MLP neurons of a small language model. Each row is named by its layer, matrix (gate and up: input weights) and neuron, and shows model dimensions 0-95. Each number is 500 + 40 x the weight over its row's rms, rounded and kept within 0 to 999. Numbers have three digits each. A neuron's up and down rows have the sign that makes its largest values positive.
Before each neuron's rows, "fires on" lists the tokens most often at its 100 highest values on Wikipedia text that the model never trained on. A number after a token or word is its count.

fires on: "," 84, " (" 5
L6.gate396:509503502460565532523475593516518460549475503460412583410453531496452489525497540514561467489496506492476429516527484558452465546491507491506556538504534452521423428496522505476460452484382507479545439491466495433413559507510524438599445494509518446486543540487511449539526551477497557519
L6.up396:553504549388491547504537487580517528506511544459461413506491496459468525533483475525554479487443520528477497495573528518468440524574511551471469480447521478451497446466498481524510459505591527495536544502532536454577504523537593485514464407499548426463535482462442534520472514521484456513

fires on: "un" 34, "in" 23, "u" 18, "or" 6, "a" 5, "il" 4
L2.gate32:437476388547474499520519485515470517454542458444555510481527538469513515533491532489435567504521538430511472475513474450546469434449546538564572557573548501558511491415426520528513565526437437481488487484508447446563503512500510507477525515520509502392468499523472436477477535471495523535
L2.up32:466474498485491464500459433507470466469429475502471521517482537533477481514492527515492499503473552532471484480543499551411519436558586498484614452553478540503415558512496556488548477478529553472478478497513510474519531568454491490506424611545528511578499581515474435500442531551406451501

fires on: " |" 73, "ers" 6, "s" 4
L5.gate264:436521461568491444475460503507486470513489437546519512437536480493579525531449439497522517532550468562476529490505487439520512447558495450587503503508436564498475550473567477417493492458513532552463437540479626504488476540586497443563433520541491509503543552538492524534482587493511528564
L5.up264:507472605533530475517593474556519490484508512503483446474493536504464483478525479478488549536458529549524449494527465482528519545537476540440542481410517538481477547493511489491539448482459458469519547574441488478490520515461485435527425486494486481562494482533477452507521500469472462514

fires on: "ap" 24, " a" 16, "p" 15, "ter" 6, "s" 4
L5.gate183:580483479541514475513457512516508534518547465419485536523516484460583518465519388463485541527474504504537466489486530511412449420501534495427468545461487504493554435606494489517570454445453467544609499532488522530512458498525497446472478468547526462568561517595443543510511490453523478517
L5.up183:523564486411522512464419452479525504485527481496550398585405513525518519496411487494487434472494515472576487589437497467486468414434538479496569487552534492477558499510562499455428451511488417456495480529522556447531485442499513524478516410456520473516429503468427525550433469471559492461

fires on: "or" 39, "a" 24, "od" 5, "s" 4, "h" 4, "one" 4
L2.gate725:429431547528521532575524422495497480545574538521434463444436524493500432518462538495440445540523499451488501549497499479453453448493551628443457485475539468517500470539500428500459438508512458547494521507582542516485495509595473559543496484528522483498450492516475422492457536472494514516
L2.up725:450492504494525528484534476436521477505524381450513543563478465482495526556431480562532526491470513463435445452454545502521481442513509507463519515522517514499517507486476497484526544506543525506542540480444479502521476494479456462474502524502531588555462493490484611476481467514505499566

fires on: " (" 27, " and" 27, " of" 14, " later" 7, "/" 5, " then" 4
L7.gate296:502560468514470503490467469475553503459504478457508543539528478498519463532424598535540548506476450454426491579531452472470473569507510495506495528554441512457545450482556559466450522441517459469590535422511541579469441489415469482503557554477477478477495442559526567510504430476546508554
L7.up296:444458519542450571586523549564483480511404483567448501536463522471478470521477514560479513464450515455544463527580439488480468606460520468504516488430533443496451553510522570515567474447529508504538508483514562463484495572454545563525530572502563526547502518454503560445502498495451433449

fires on: " |" 61, " years" 7, ":" 5, " Art" 5
L5.gate254:547470431548496553429431534462552497506468511503442513530486511426503464540551509516456551527552533504557510490487584560483479493533509532482508506494532480524471479519458536502521447454526453533546504463504463514516514531490474570525487428434480517542453472443524472588535498498463564493
L5.up254:544446532584454460472516516472533499439495477435504498490522506478493490425516464492463457469517518502396552495488463439525471511452542541492464518490495490509457568432447482520488518511579507550453490481530516444543490479487546515447556509506480588562500513558520540564503483509489514483

fires on: " " 32, " more" 10, "–" 8, " most" 7, " less" 6
L8.gate19:437513467486463475496456441467515543574486469494486464476482526465498409519501472493450519482411537442492457499514517520509502519436436556518529468573529505496526479471438545461495482515530504527484500528521484517534494487470527543508464420438489502457461502513518496526473424469487548450
L8.up19:541506567497439508484533519532441524484474440491511489494537422475471515418456487529510468486530550531459507508534503530530518507426492519544452462466504473434434493523478460467498473446607501500482579499467493510476496485481583528478538464579479459532479519508482453498487513511529545513

fires on: " " 59, " (" 34
L7.gate256:469494555453473459522465480515508451476458508480497484476496482502437502421527439498520537543465545474539505502477479518497473615430507470588467430510502461467480542507536467453478546512541497543497607517489517519527459556545498566597489511508413457558517523477404476463436506521498480511
L7.up256:480466452504496447504507427528501498553553469541542489577484481494536468481445543476487552544487510515501520544510425428578481518501491477452519497408476455485477563496543567513495496520501376433499535509453554471457545437493513533491443563601483544549572528440510513543559494481579500447

fires on: " " 66, " Dar" 5, " Ah" 4, "h" 4
L11.gate498:486496550561555569542510462539535454524437533500519500402433519444447462533565534526470515487504536554567501507491491480491460509446515506496464606527457561453507542477528468521500455543483472508491502469516417530560497527486511503544527464580504427500494554551485485478460510493484511478
L11.up498:524456468482532504515465464618453464534458529484429447506460444496484537457484551509573611509448516483506520470532533515486419476519535569478493562533514506549573441528506518507502482484518494478428505487469504535518423561511551552535514456480543531488492490534513498441446483507444475445

fires on: "or" 33, " to" 25, "od" 6, " following" 5, "ell" 4, "yl" 4
L2.gate378:530454543489506534563547484533558538545493517491481524552458494411512436464425500499484418524485513441504449481445540457485464484525478488380447508511530557523480456487496506525517519525553521516428564478596462529529475534565456517515512484464486520442487522551508524455522512491516538467
L2.up378:459428479516553510462444474479547506411575518479511509522543504553482471502499514465447452424442476446523534509468505510520494513489551479488462556498520562543563547500512569521475525477499531544525468474461476487478559472525506492513364526512464533573493505581531540409474449511482488543

fires on: "al" 56, "ar" 12, "val" 9, "as" 7, "ac" 6
L2.gate92:473491536480517505473533489640451433509509438454541484452495503484504507569474515499535494498510471468435541550481416507518513466398460459452501539453467612451483472502458580464488456555423481492493496487526520484436587484472431481568522529488514528514458527552459516475522508455506488515
L2.up92:536480553478458491459459515499471486528438496549475534495549514492601535455440448552443478586435509520420528543511548487492437461536508563515522496578544453511453500557511544556487520473575475504471517505497514468518475418442494506442438480473472511514551545464484501483466535506441491489

fires on: " because" 12, " that" 12, " member" 11, "ics" 11, "airman" 8
L7.gate247:463505449478467534471484476493485482498470399487540583572493564560461503549448549437456486477518541531515462473549528474571468388511521491537464474503497450529531467549468576524537478485465471460436558561459538546506520459518485504482458545458535517539562487517583479530455490466499490494
L7.up247:487528504532473525510521486469482498471466496535424521473502484420531450420509511469559543486443453468513590422544484451536542445509535497433399511535549506522540447454513393503534495530456518503572521533619535511476553487524482531482515461478533548436498508485437485514538504480512474509

fires on: "ian" 18, "an" 13, "ish" 9, "ican" 8, "rian" 6, "ani" 5
L5.gate74:460471435494541526467436520614474402490574494549517558437457458534464457495475548483525471530442445439534484550408516506491516491420485549520497465509491491481496509436544542421497484474456464559541520537604450458477477522515486512426512507445482500417553532470443574493546494554513492501
L5.up74:460465401467497509522470430480517474519551502478477504529444516426482473534460556490487447476504516500450522511478514510585602480501535515551492507450471432471542510555482463497471556538532476385558478550500551462479579511475554561499490477463498464452508500497457502453495532531571549467

fires on: " and" 68, "-" 22
L3.gate502:511508521487506505557513455491467510622469457525470513530562494543516469502430505495493531476462515510472457520499519497472511511490498524472514456558519505438539468525491490477465461484468507471484513468482463449506479499551501527413544504456539527441483441516419541469556464491541483536
L3.up502:486556584548459508490421525496419541589497413529477574614538505467506466502425518490474512447520485525482502546514525503517497483500567484583536531534515533477503537544506510562494504495450498475483488508488487543499536456542462514488549497467522492477499539564443470523519451516478534424

fires on: "et" 24, "ings" 6, "ry" 6, "ind" 6, "nd" 5, "ape" 4
L3.gate135:513475609475518535535452508545452476490463476481577449548437470483457448414492516589481469523485537466482530529514481465456430539505551457564483509541501499542449522543511533503446513471536397508491564464498499480518545485467500542458474416535432430471448526489470578480554533454527551511
L3.up135:423521477443523488492527519522500532480428415507507515441525523557489484549419475553511519556564505502583567580431538492531509588479535500430457544499467463550488463538490484423457477522500520467456431478459505513484511448429462501520446545574407441496532622480508504461531473460473445507

fires on: "." 87
L5.gate38:525573452523424480490450550517568511492433522465528509465553578604480493521507466530585505548576488535517574480540523457547516469504489500502470569545415475512544495477506413461504507547468523482525497483503450489507543453479515535457509554534448531477465514496525472500532482482482440485
L5.up38:550501493459541494481425532539499513508462465448491476519572512445436492450465486445469498534437519509507428502451434507590509506444542444555576481532514542517535503439585510504482537556479449504520438476474505421566503480492555504482502520408516490490522526519499508598543524537470486478

fires on: " which" 32, " it" 9, " what" 8, "," 7, " and" 6, "ing" 6
L8.gate603:499409546498507487514513413472536435510502475452518500487466491499443402601530486536541483460499496464496504464544483503518531392423586538469470528524480545480434520522555569523535480417457551511563444500556459506535474474521538489490472556499497552516541442492492501514566510430498465460
L8.up603:513487527494479519518506543480503498505525435502450443587499486508478423485515478566509530520582527547449455495517519522479509506447556492493510518424511464494450420491455561474527488506536506523504508514491548496596461490446522548495475489456562547556516535495561473510498461547455450576

fires on: " " 50, "or" 8, " sh" 5
L11.gate114:543473425462469533455494470504516473484416489532377502502534523574533494565504507488529456442495534457496513454538475562457530537549497517510448461496509495552492497469567509487455479495526521472515552524483429449483533460415493599519445498521457499406420469418552528512499511459508423538
L11.up114:471545437469487451480483488515510558484551475492559546519447572521499537545518520527494470473458538445513441506470428539481544445496500512502472471501511517505442567446459534438378483525523526536539506533546484423509511527492483485428473539562448477510564513440477485500522547532553480496

fires on: " Le" 30, " Re" 23, " le" 10, " tre" 5, "e" 4, " Me" 4
L11.gate497:469510523467465493532530536522567492514486501521512524514515445518493454430552608531534453505574492516504558537563549494508527469516536450528533532522411566486479420483499468520513504482552548470441527486407515564465504542454488536583527557534534460492510594478499514530482533504484490555
L11.up497:537545544480492433541484516480477532464492550487498505461501505459497513461455513493463438455534513469549477538495527466515493491525532461503504499514451503552501534539483497559435541435408435500474514515573511529511503476443520456562491533452436539473526532461474578554483494496577422569

fires on: " or" 26, " and" 26, "," 20, " &" 14, ".," 5
L7.gate216:452536551512525501546542508522505564439512561452496516526502484502487487434493510492511379478471469494517487424453533532392507526462498518494506503482534471465457478483470511456437528500419512496560586532574582502495484478490493472465486478481481464544535504484448555468432469542449505541
L7.up216:488479538431458571461510531524533414508471486448494442501514413475527451496453557489549519557466491483503494496468482512540476467526560549471533518485475491529473522500437490456489425534493485474479548438435501533427499564516537438521489489534467442537476483535486459477539496444510502474

fires on: "T" 36, " trans" 27, "rans" 6, "30" 6, "-T" 5, "nt" 4
L8.gate90:538416441488520470465501465467479524474469582516645543568489567490478525553503508528497467489453483443462603456537539516538528518438469450536422520538495489506463521464452476464491488477456532496498493488479530575564490536500479527480474575483455501490451448485514556459537519522460404522
L8.up90:515488477586448484533476502484532476513450528447523519528428538569531494475503463437445478446469519465476553509526534484518543557481472482474494604423520554496507517479496448534464546498469535430532539522490484509535467495410492442514467517459535412507504482475479434512541460488492537513

fires on: " more" 29, "er" 7, " less" 6, "ter" 5, "ier" 5
L5.gate308:479556478476496517516472477466476461566502497542514559500482485541509403466435433547525543528439500555435499479459464518493479473430561475487491477446501500483441444492402567462486431469471549463556491531537498481490501479500531483515492506464464440479480442504473468492491441531542553480
L5.up308:496544449529458523533497589447444509556503485512495515473538496479478505489502519516473521484469546568501490494565514535488558508412438614501483540513507476479463519518473544549488570548478511576531539501491505478480507498493518529510504547450497469532515425498469445468478537496473507587

fires on: " of" 20, "ell" 12, "ed" 8, "ow" 6, " to" 6, "ced" 5
L5.gate385:508432526454494496546532515477440526560520537500534517524525469602537453531457411524496422479479491519413547477518531538493477472577548531532547469457504521510564445516463466530534518443458452453508541529567492574467515520484479503559521465494535480546457580515533554473520495506475529514
L5.up385:502457491577528528499471417510488445435604512434518488513535545531445549509523525490538581504462463468477525506450519600507472516467482542495458531460476495579532470502473486549435423474520530469506517454428448544447509457553492529467418534422451514515521480559530540505426533501488450483

fires on: " and" 85, " of" 9
L8.gate159:544523499483520473459458473499496432473521451499532483476482415486475475492525578532471440514456473435551498569448514448484445476466511500505473467522566454494515505489540531511532428464537502522567526522534547512503497391477439509546481464449492553478527523513495531487495488421520524445
L8.up159:508491532487516532568557539539483564523484431463496560570507489542491473490496515559535467438520563506541474464505434433493528545481439506486486504478455463453570406435473500499432509522421514557517496455508538538530437566442516475489502514496498546558541498507559463463530514615407469473

fires on: "el" 22, "al" 16, "in" 6, "ach" 6, "ch" 6, "ing" 6
L5.gate211:465499516494620548539442476481534462476438549478434442510451535571528466481440511523518488441526470424540473525544469490557520415433476457403570469496483480491562528541512492532495493502494532515541504470496451569476545427502445433434498488517426441493523502461429527496444552543490568526
L5.up211:492522537549542473489574506489465464455456585508570544529434451527493555459507428524530516515498551508536467538610494506531509494462563478566486534490450443504447553557512571454517506497540557512524524527448387509498559530513565497510462507495479478461445490434583469509405499530541473468

fires on: " p" 22, " B" 19, "B" 16, "-p" 9, "b" 8
L11.gate543:538573487572460482463432549474503472513484554460591478550592466542498494475448505520524493508565464452515549461528485539483509479464562498470493449492539528568447518502509508534549542444455460517526500563515529559474481530518528577490522587504489480522500449441588499420497525575512542440
L11.up543:503504440494470506493519487501488462528536484481489477528467527526484456501430466494445524505565539519499487529521499521484533459448475469544448491482586512454485492547543540511474516413416524517505462521538543497569459481470459545465521488511390518541495503471519466526450503500475558482

fires on: " |" 81
L8.gate397:519517505436515542497425440512413437494523509538418597521541493499438525516503504473475516496437485540474513529519489500427497464466441508455495561519463515571498486554535514525434482498517514431545505540560516534487456497525437479521483555515469453547487510504512588502474587563509534538
L8.up397:438450570510527430515512473571506477498535457438487512554486531486572482528457483549514546540490569505556449453506477490517526539484485517414538491490549553535483454549467517471517458499454484450409519456464565498596494487491490495517433490471569462510499468445594460543432473445451475587

fires on: " of" 12, "w" 11, "." 10, "ant" 8, "n" 7, " to" 6
L3.gate746:559555455450468499525527486585498544545476506490545520490556526554533473485478533505491555439532483520500459579463520510514535396515467481551477464493569482447539539517593469504473547457568568481511439525499501468553475413532550499533530511475475537494468563550543468532586428524498499447
L3.up746:556414506503511424510470487537474526530519486484509461590495444508526538498474490522470543590440546482527450495434411483551481496572541484483537524534524461450555565470535531477513540513440469457537510502539502517494549472479490455502463523544485567504444530524516546514455426499553481563

fires on: " the" 77, " " 4
L6.gate300:580488460528445517511535551513505444487454482497501543436500488591450494453480466565532508487554549449521510525514470580455491432604527539483440428504505469538502470518524594488476494485473574498387449486462462474496563540450503504510494456503544493454479465498524469458424522443490441503
L6.up300:542543484543521531492395412542552509415521530484568564539505505495483464575525471417418480503487484505528515466422568569447489487459453523485596522491572527499499500459470435495481451476539476474472506576464528513520477453521387513533459515586498523503487453575507471461537571509517530498

fires on: "ra" 23, "r" 12, "9" 9, " tra" 8, "ivers" 4
L8.gate13:523487505494561529449494503491522514494490543508414512528535575471503483534495504515508418491477483535480480429484525542534491444545513499554481478554475454464497483451462479536468549542427490465428469463509526543553544508544518532474461504501543557471470504472511451515592535541454467445
L8.up13:471478561517463494533454491484493481461549508489471548443430503521531508462508447483480475533504594442458486495570480537545511497484445487526533509484451493454456494465493478463523508490496517462468488425513569459383491471545471489496542501526450447490574548485481495497509418557404449542

fires on: "b" 20, " \"" 18, " of" 7, "h" 5, "and" 4
L6.gate663:579475532477502493509540539567506456441433434537481495478465500415554435540580430508541507576497453556551475493506436532488550468508521484500510476460474568453506493513541540468486492525564489480498516547430474536510493533558564434477513438522460462554401500480477460494503478471495470558
L6.up663:460502574541491567554551448488461533541510464469475591571472461510555508520395515547499537515516473537531482522498521469537439592474532510461493470467511435555585526458558576524518513474499511512565483540539480551496506552494488486549511458467530548504478439516533525434489484474476486518

fires on: " the" 43, " |" 35, " a" 7
L6.gate503:532449480507506450416541453532513469504502364506544607542476496523529523549475445554482554515494587476556530558449449429508493452501493461457486517562514550536517503539508501518480538437484539530505466483446515493518496477513522500526470434497471517517538499536530530456524512455421487513
L6.up503:514480512475630469392451529535451474487437497483473514446479510527449541498585465536536511559453472485480461552474445419529558446552495499470499498473527514517518562537540527510526542487507509538542480498445529573569511595507518476485505524480487483490452475522475461436452535487502483487

fires on: "ik" 12, "az" 11, "\"" 11, "in" 10, "il" 10, "pt" 5
L5.gate556:431496488484531550460466464565489455493506505559451471455460522448569470503516468517519480530531533423531477535526483493591453475425551570522639424473529441568500538532500493491445472515403440465483594484518475494568517454512510566513505468461473520459560498474520458577562495499553480495
L5.up556:493521472431482456472461486463500542520540519547488492470434476520512402512505474495522485529470572458517477527581543540439511540510440453499488483512427510533492566437497414507465562541526450458510484513482444476547452512502454521549482459512480579612493542553529460418480476486455479466

fires on: " (" 100
L7.gate140:470497475433449517518530556503429499512469478464487507491527443505545489435596534444488461447485505464434547464495450507469491503451491556535533505519552499496475533473562494473478503507506537519472506504497536447476474454502490526581474516519395507507516511463502539443504544481486442553
L7.up140:532435456514478563505509459467470504542505487504498604529512520507520431546452479449444506497471553514532579502505443504537503502486505467525534527484449436512489529515464469556486557505496459553453487572501540423513501455459526514539499534522472554527513544503464511518473542484485434502

fires on: " Pol" 23, " wh" 11, "l" 8, "w" 8, " pol" 7, "ol" 7
L5.gate604:510509506454429599511487548493473480465560483455520543451500522498498505473492451541580572451518511469487474463478531560471458450487518497442527518549492442534523527423486447519474484513504480557531567530547570528438509452525507462520485556487538496487490487507518502557606498484497581557
L5.up604:509467489489466475468510477450580554473536489477479485474497493556439462524484442542458552523455515445534479533509500508540528510536483527526543451515610463468511550535472553424541517516438518455518486489432580524463517518490538493475501531552460485528537537609568474501591469537479444501

fires on: ":" 31, "c" 11, "h" 7, "." 6, " of" 4, "l" 4
L6.gate761:487516503495502522399517511512506555562506507478503488469507421466533497496515509458463482505490513451500460511485465485469578505454442489482510479459549482541455506497571584508554424420576521493510464502499508482490509534518464530475449493468586451546474468511435496543533540485564469553
L6.up761:508518487536427499464462527538504535548454473446516522466488489472511461471470498460473470439459550506540457506495468420425523592501504464468500537503526524467452483455588537538490543463545533499556535525457459432461530500484476507474431471506571424459534473475517511485472503560489507494

fires on: " more" 14, " most" 13, " and" 11, "," 8, "ly" 7, " very" 7
L8.gate721:483475518535487509577509519521497502562462502491474479563481452520532534472477533540496532455529474565381488526468473502517528493494552561493547439505469579506430517573474588507483465492491430524482550486528467423493473516531498556506563491507537487515465500568446443541511567535555494521
L8.up721:454478548515529428525558459437521559487504484542502471555508506481480487489410581528443598417498454481416534485526448538509498400463444498449529462484453562480475492575462567490527489476457462450423474447462477494510497448477506567531532467413546478499475409506528499529455503484524507489

fires on: " of" 20, "g" 15, "c" 11, "in" 9, "amed" 5, "por" 5
L2.gate3:448466454485400466499523510519446527541475541506548444517472521557473559511476498493477448460468565521497598458469485481379463540484522482474479534575516554517463540507533549455551435484487499491545439529492482455533477518513458410447514573477562429488480453535457577542457491433539463471
L2.up3:571486397528476496469549558475419499476449515490471520529511524564482457442541502501508468433486533453443486498515539563420441589491543455516502493495477529460477519462556577442489487509416461524512520577459520469505581525423445489483480590534520432498530465478458470460555467447495564499

fires on: "," 24, " " 16, "." 13, " by" 8, " with" 5, " (" 5
L7.gate43:496486471454482515516404554442512536440504471428456483457469559461523461508555525524491554430502451544482468471507475534454495512555483516496463495472541480451587433535510490510495460515409561439495484514458461519544510554500474526554489521459445484468451501518524532537497457552500534495
L7.up43:526459466398526537495512552552520488479442491531483525546436510489540567574538439550450497544446533412505551474506496566460464603567513505495531417488486556455483425516530461488453523525512471532531461599476463467480455567479531475468471519444507527536535473505469492495506503521609485503

fires on: "ry" 18, "y" 18, "iy" 8, "x" 7, "ter" 6, "p" 5
L2.gate234:499492536567562531473489485516480516530522528535465499530472426502525435492548434507502574508480521432531508513495510542486524529477462486445478521522497473512539493525469515486511475543468450491474534490483477522514411410486539557463500478491498468425529512507473567533531485461498494547
L2.up234:507546526487538463430463510494523516552501501522597391473447516478523544471488478464527508516499492508528526530495549461451491530452464495395589483461457498489518498510553485418524598506456530494517450485523476550512551506598530473579478572421520498485410502526543536520523580511489540467

fires on: " and" 26, "," 17, " a" 14, " American" 6, "ian" 5, "ish" 4
L6.gate376:451561522434521480528488528590557548494529492557527537464520490547463481518520520495528496469474518504491494460471569488539532474480502482430490455505551437507527536470463495448494417508480441493566515499487527472561511476559494568440541495520477453513504451532480476440485538553482498483
L6.up376:567422429498482462463503482423427416464585519481452452544532417522493437514495473463532541481495482536533443530564473496526457446530444546543523507509510415561510555472515512419518503479545511432450534484548526516438562561509504523431508477501523509525536460528494528460481487524526485521

fires on: " also" 18, " the" 13, " later" 9, " then" 6, " not" 5
L7.gate636:476495545430524437576530479472439502520449508521449477466518440490515494513518486504443469492483536478528532518464456479477415517521543417425456485579468483481442471541477573437491539454504477458564552478499475546497530505490450533525533514534523557555511514498557515451407478533533519468
L7.up636:478530437509506479459598534423520458469521495461425533501481489488477432533533456422499486454501449499503519577468485440481490438502560496529515544526533465512503535477465535496561488514494455478589460508468472480466435560486506502477515526453487475512493570544507502494507480491466540488

fires on: "ym" 13, "k" 11, "he" 10, "che" 8, "atform" 7, "m" 6
L5.gate123:540571526489529506519530494555492473487448477532503484454415548472467456487512493559542549503554498527465531497537443517514490551511442497498467454472454511472438547488470482529594546486532584442481517549519469478541504448513459502533483468480472515546517468435530521451457529490506433441
L5.up123:537495464502518550567525489453495474563408447508517595491536501493420523478426528546514462597545456435480497505481487518567498503545489493519434498522517544503530525475512461464570400533478495497457480520490466433520499571491502434501465470447492593553429474563500480509437537525552450460

fires on: "w" 59, "ch" 17, "-w" 5
L5.gate369:534485501448485540535505477486508481528488554542421463481515471556508492482500479507530517462483449399509439493434477529517579465518500532428457545547508408466524495443508503453549430509479472447449520526520505554404505486553503463498446478580501539492480510436492505481516524481572581583
L5.up369:564428503532497542519494482514445583536494543442446469536528464511464548438516464536462579509520438447516456462522492520572504427524545584471519467497493527489530519518493532503479541571505566517518516459552547473448568534456485483531454508536511517445524479456550540480498540551486512523

fires on: "re" 12, "ing" 11, "ink" 11, "ide" 9, "ident" 9, "ron" 7
L2.gate111:516460510464536492422458469586516527485468495510527477485448416414536488487584534529591485483523506470534560501472504555551481434509571567538484447527447509494537453514424490526483435562491578528511448500487427482444486499526469551539432514481464500517433556475470514502497544552507529527
L2.up111:542475475507466513492485494463489509571551465479526454554499461523470538418483471463495510482498462539480505568476593497547471486534483506533534466581475449501442541552530528485532579484532464485456500516505463496469473453471486485473537483520562549513480503510498520476532504503462570480

fires on: "k" 26, "t" 17, "le" 5, "ant" 4
L3.gate71:483498520545436497458508583507488421516454521463501515565462507463502495507506466495460543478434433510499468558537531503529479474548445570504581491475482510469507463498432472577470519501544487508529510449492509501487467455409446507479484495480494548489485532536484496511449546534454485569
L3.up71:428429461537471493559505508500517548489440484553464501491496480479568491491501430517524475509530522525467559504478479496497517574546555508471459487567506511507520555496522507540544452481421472483468455528475468539485564579444509497480524501416477538509492513457567462578631514500520475516

fires on: "ant" 20, " former" 12, " then" 9, "ow" 5, "v" 5
L5.gate141:479466518472516555482494470452432475474495481473477511458528490518546527463466470563510512531540539483539527478465556442474531508405511491495515477456416512509529438474530528394515441469524463483520547490499555504522495497462525612534489482471500535505553611567515501526487465439474458525
L5.up141:557479428500480498535570469409465509520510551467384457509477474492530467491524508487476488525549494478454447491502514551512516499535504514518477524423466502493500511448422437519479471497478497433505535551526535449544571508533499508551517475515530465460516487502467475545468441494456401582

fires on: " Y" 32, " F" 13, " Le" 11, " St" 10, "." 9, "f" 9
L8.gate346:507428493519466524536493456533516547429481521461531556526536513591512451479496492539522449490454483580527550501474551488524526493518493509494486518579533495500528560454460452519490495395529531544524411515473458503470523485504416515567478516459412549449483574531465454486551493544498492562
L8.up346:529481559532515453509427430497429574497506460451502523534537521463493489502469506436567512532511480487473438536437503593482534568576497546522479460515551511507516507467516522466524495550460519500430497500485469513402508511410547524497527463450482490461482525437494515582425484483504478497

fires on: " of" 53, " to" 13, " or" 12, " and" 8
L8.gate666:527456468538568484532481437500559477472501518465525568525532483520532441497429560527521556524513505541520527518468470486498535514551482468561500484550475458469494428482524498503463534511485414487506483492520478509478457529449443428436543452534479463571508424428435463515447499445531524579
L8.up666:581432461483546479532514460505475459494523517466489560510499490511530507516502465549544458459380566451488456475534494532484453521480569495533468493528448488532452489462507435517515487504491487514552482584538554448465448532465473515484438425486481489524552434500490536501438518481497486527

fires on: "em" 31, "es" 12, "ess" 8, "rist" 6, " Christ" 5, " h" 4
L5.gate394:585499501469545508449483490512446497557522472517508499489520528485436563491471543474483537501463432548582480580488533517465531498584488422493497465522557470558535480516534525506483554569536519511569481531493471473437508425501507537462481515446513510515581487468523464493439533486558510436
L5.up394:536466457550510523503546435438560424540534550447543570498531501552444487529433510491494517476452458528527420516482527533521469486520440469524519449528513439571517500555514546415463472534500475474526543439512462461466458531472547512511450512484462505553482435518451477468480466469423479501

fires on: "n" 22, "an" 17, "mer" 15, "u" 7, "or" 7, "ording" 4
L3.gate750:557485510527419455542477421509452543469552493470480572485486536530467452492549512514492499498505461425454513517446525541485595551451558446508520484536444554578530521501459551503557494493577506498474584591482468534517481483490483530496554524464482558447479522527471566480464466489522530557
L3.up750:504409492446497552513532548531522518434420547533464481542456413499527519503506396547520528556476426497557479460567521477570479543500490564477454486465507490503508491412485522513390516456526417544508533468511450497473505553562516446518493487523492593513532576457513543501584495535491514441

fires on: "," 83, " and" 14
L8.gate295:534416473475536530459468468493506492577507471445562428519490570510504490515527444503449469543481483510508537483493463511509495504509514537441538604449504490512482467543415531514495528497562549484539555497499495522561448512486452495482488475519493517484526465558507544493525547481469508541
L8.up295:481496472452504440504451524531526419543505501463517495552485516561448439495438475503445511548578480541462536445511515495469501457503544482520538558457485451507425425530451502514439557487475477490526488453501500480493526489411470595482502497461493586551494499520524513502489505489453505431

fires on: "m" 49, "em" 7, "j" 6
L5.gate100:547453491479497530509474537508516551462505508462539513544469537437544515436509521511486519526455489498474590572454510456445551505550474498493483474472515417465542531506426553530515484524474496491481537509492414536489476516489487521479545468531475591452525479407515467515408504461480417474
L5.up100:540490494512475457464492465462531586538522534429511470484514459534452472480404551473463533495446516445442499522512484536505539511430503499435511511466479478540483549498528493524489455610483416516446498468509471538432536499437568473541428501470484518494494457428489497538429586467480485492

fires on: " of" 27, " for" 18, " to" 13, " on" 10, " |" 4
L2.gate176:534564523584414496491463483491416497487457547547514475487532527557579547468469481551488573492535430524466535518533508469531495550490537480523609485524444566477535554549502458437515479413500506469506527459486520471557455496597527455483511494519473504564570491560492484474550456457567478535
L2.up176:412460484494493555447449480459402449461535480490513515459557580458445604462459491519513502503438524541437513523496501512491506524525538454550495525422510547476478557494481484436447513519456504472520524520563513545562502491509520521523487462523475472508580481461508547527550517510417493543

fires on: "1" 15, "2" 11, "0" 10, "4" 10, "ol" 6, " " 6
L5.gate162:566514440523512434466535505483490515432441510477517542471472497542510530461540529516512486512434505486568530522516450515525505443590523490503555503526472415530508460526481505442496484515511479547481512475545527575533463495516437494460498551495468560515449523487443451491504408474472453555
L5.up162:579493562497474524502558413508539557442491571530533523501466451493444568505507450489478516443500550452437539536471533528513555503531488467500512472478573508542479452486551491579472544606464490506515504537373531537474519427525515426494485534531446502503468479497541468446498515544534499440

fires on: " State" 17, " born" 16, " res" 14, " York" 6, " them" 4, " life" 4
L3.gate605:519510499525453449518512541505410518466517474525466539441390533534547511504533488502430490506524556537498466518497532541536473459448462496467507520437460498517419564442528409478557457519461468426530500515457486561503498484565529482472518467504542535463474517516550453471553528470600488519
L3.up605:516526484408523499510513482507484492487472580534516511614505482516545497523547447526532465464446541569429529521550441541534586480497494428575518417538429505471485485555485482609505478478478530539549560580491481567604553510508442561576491513445482509470518496453493536519559491536479410425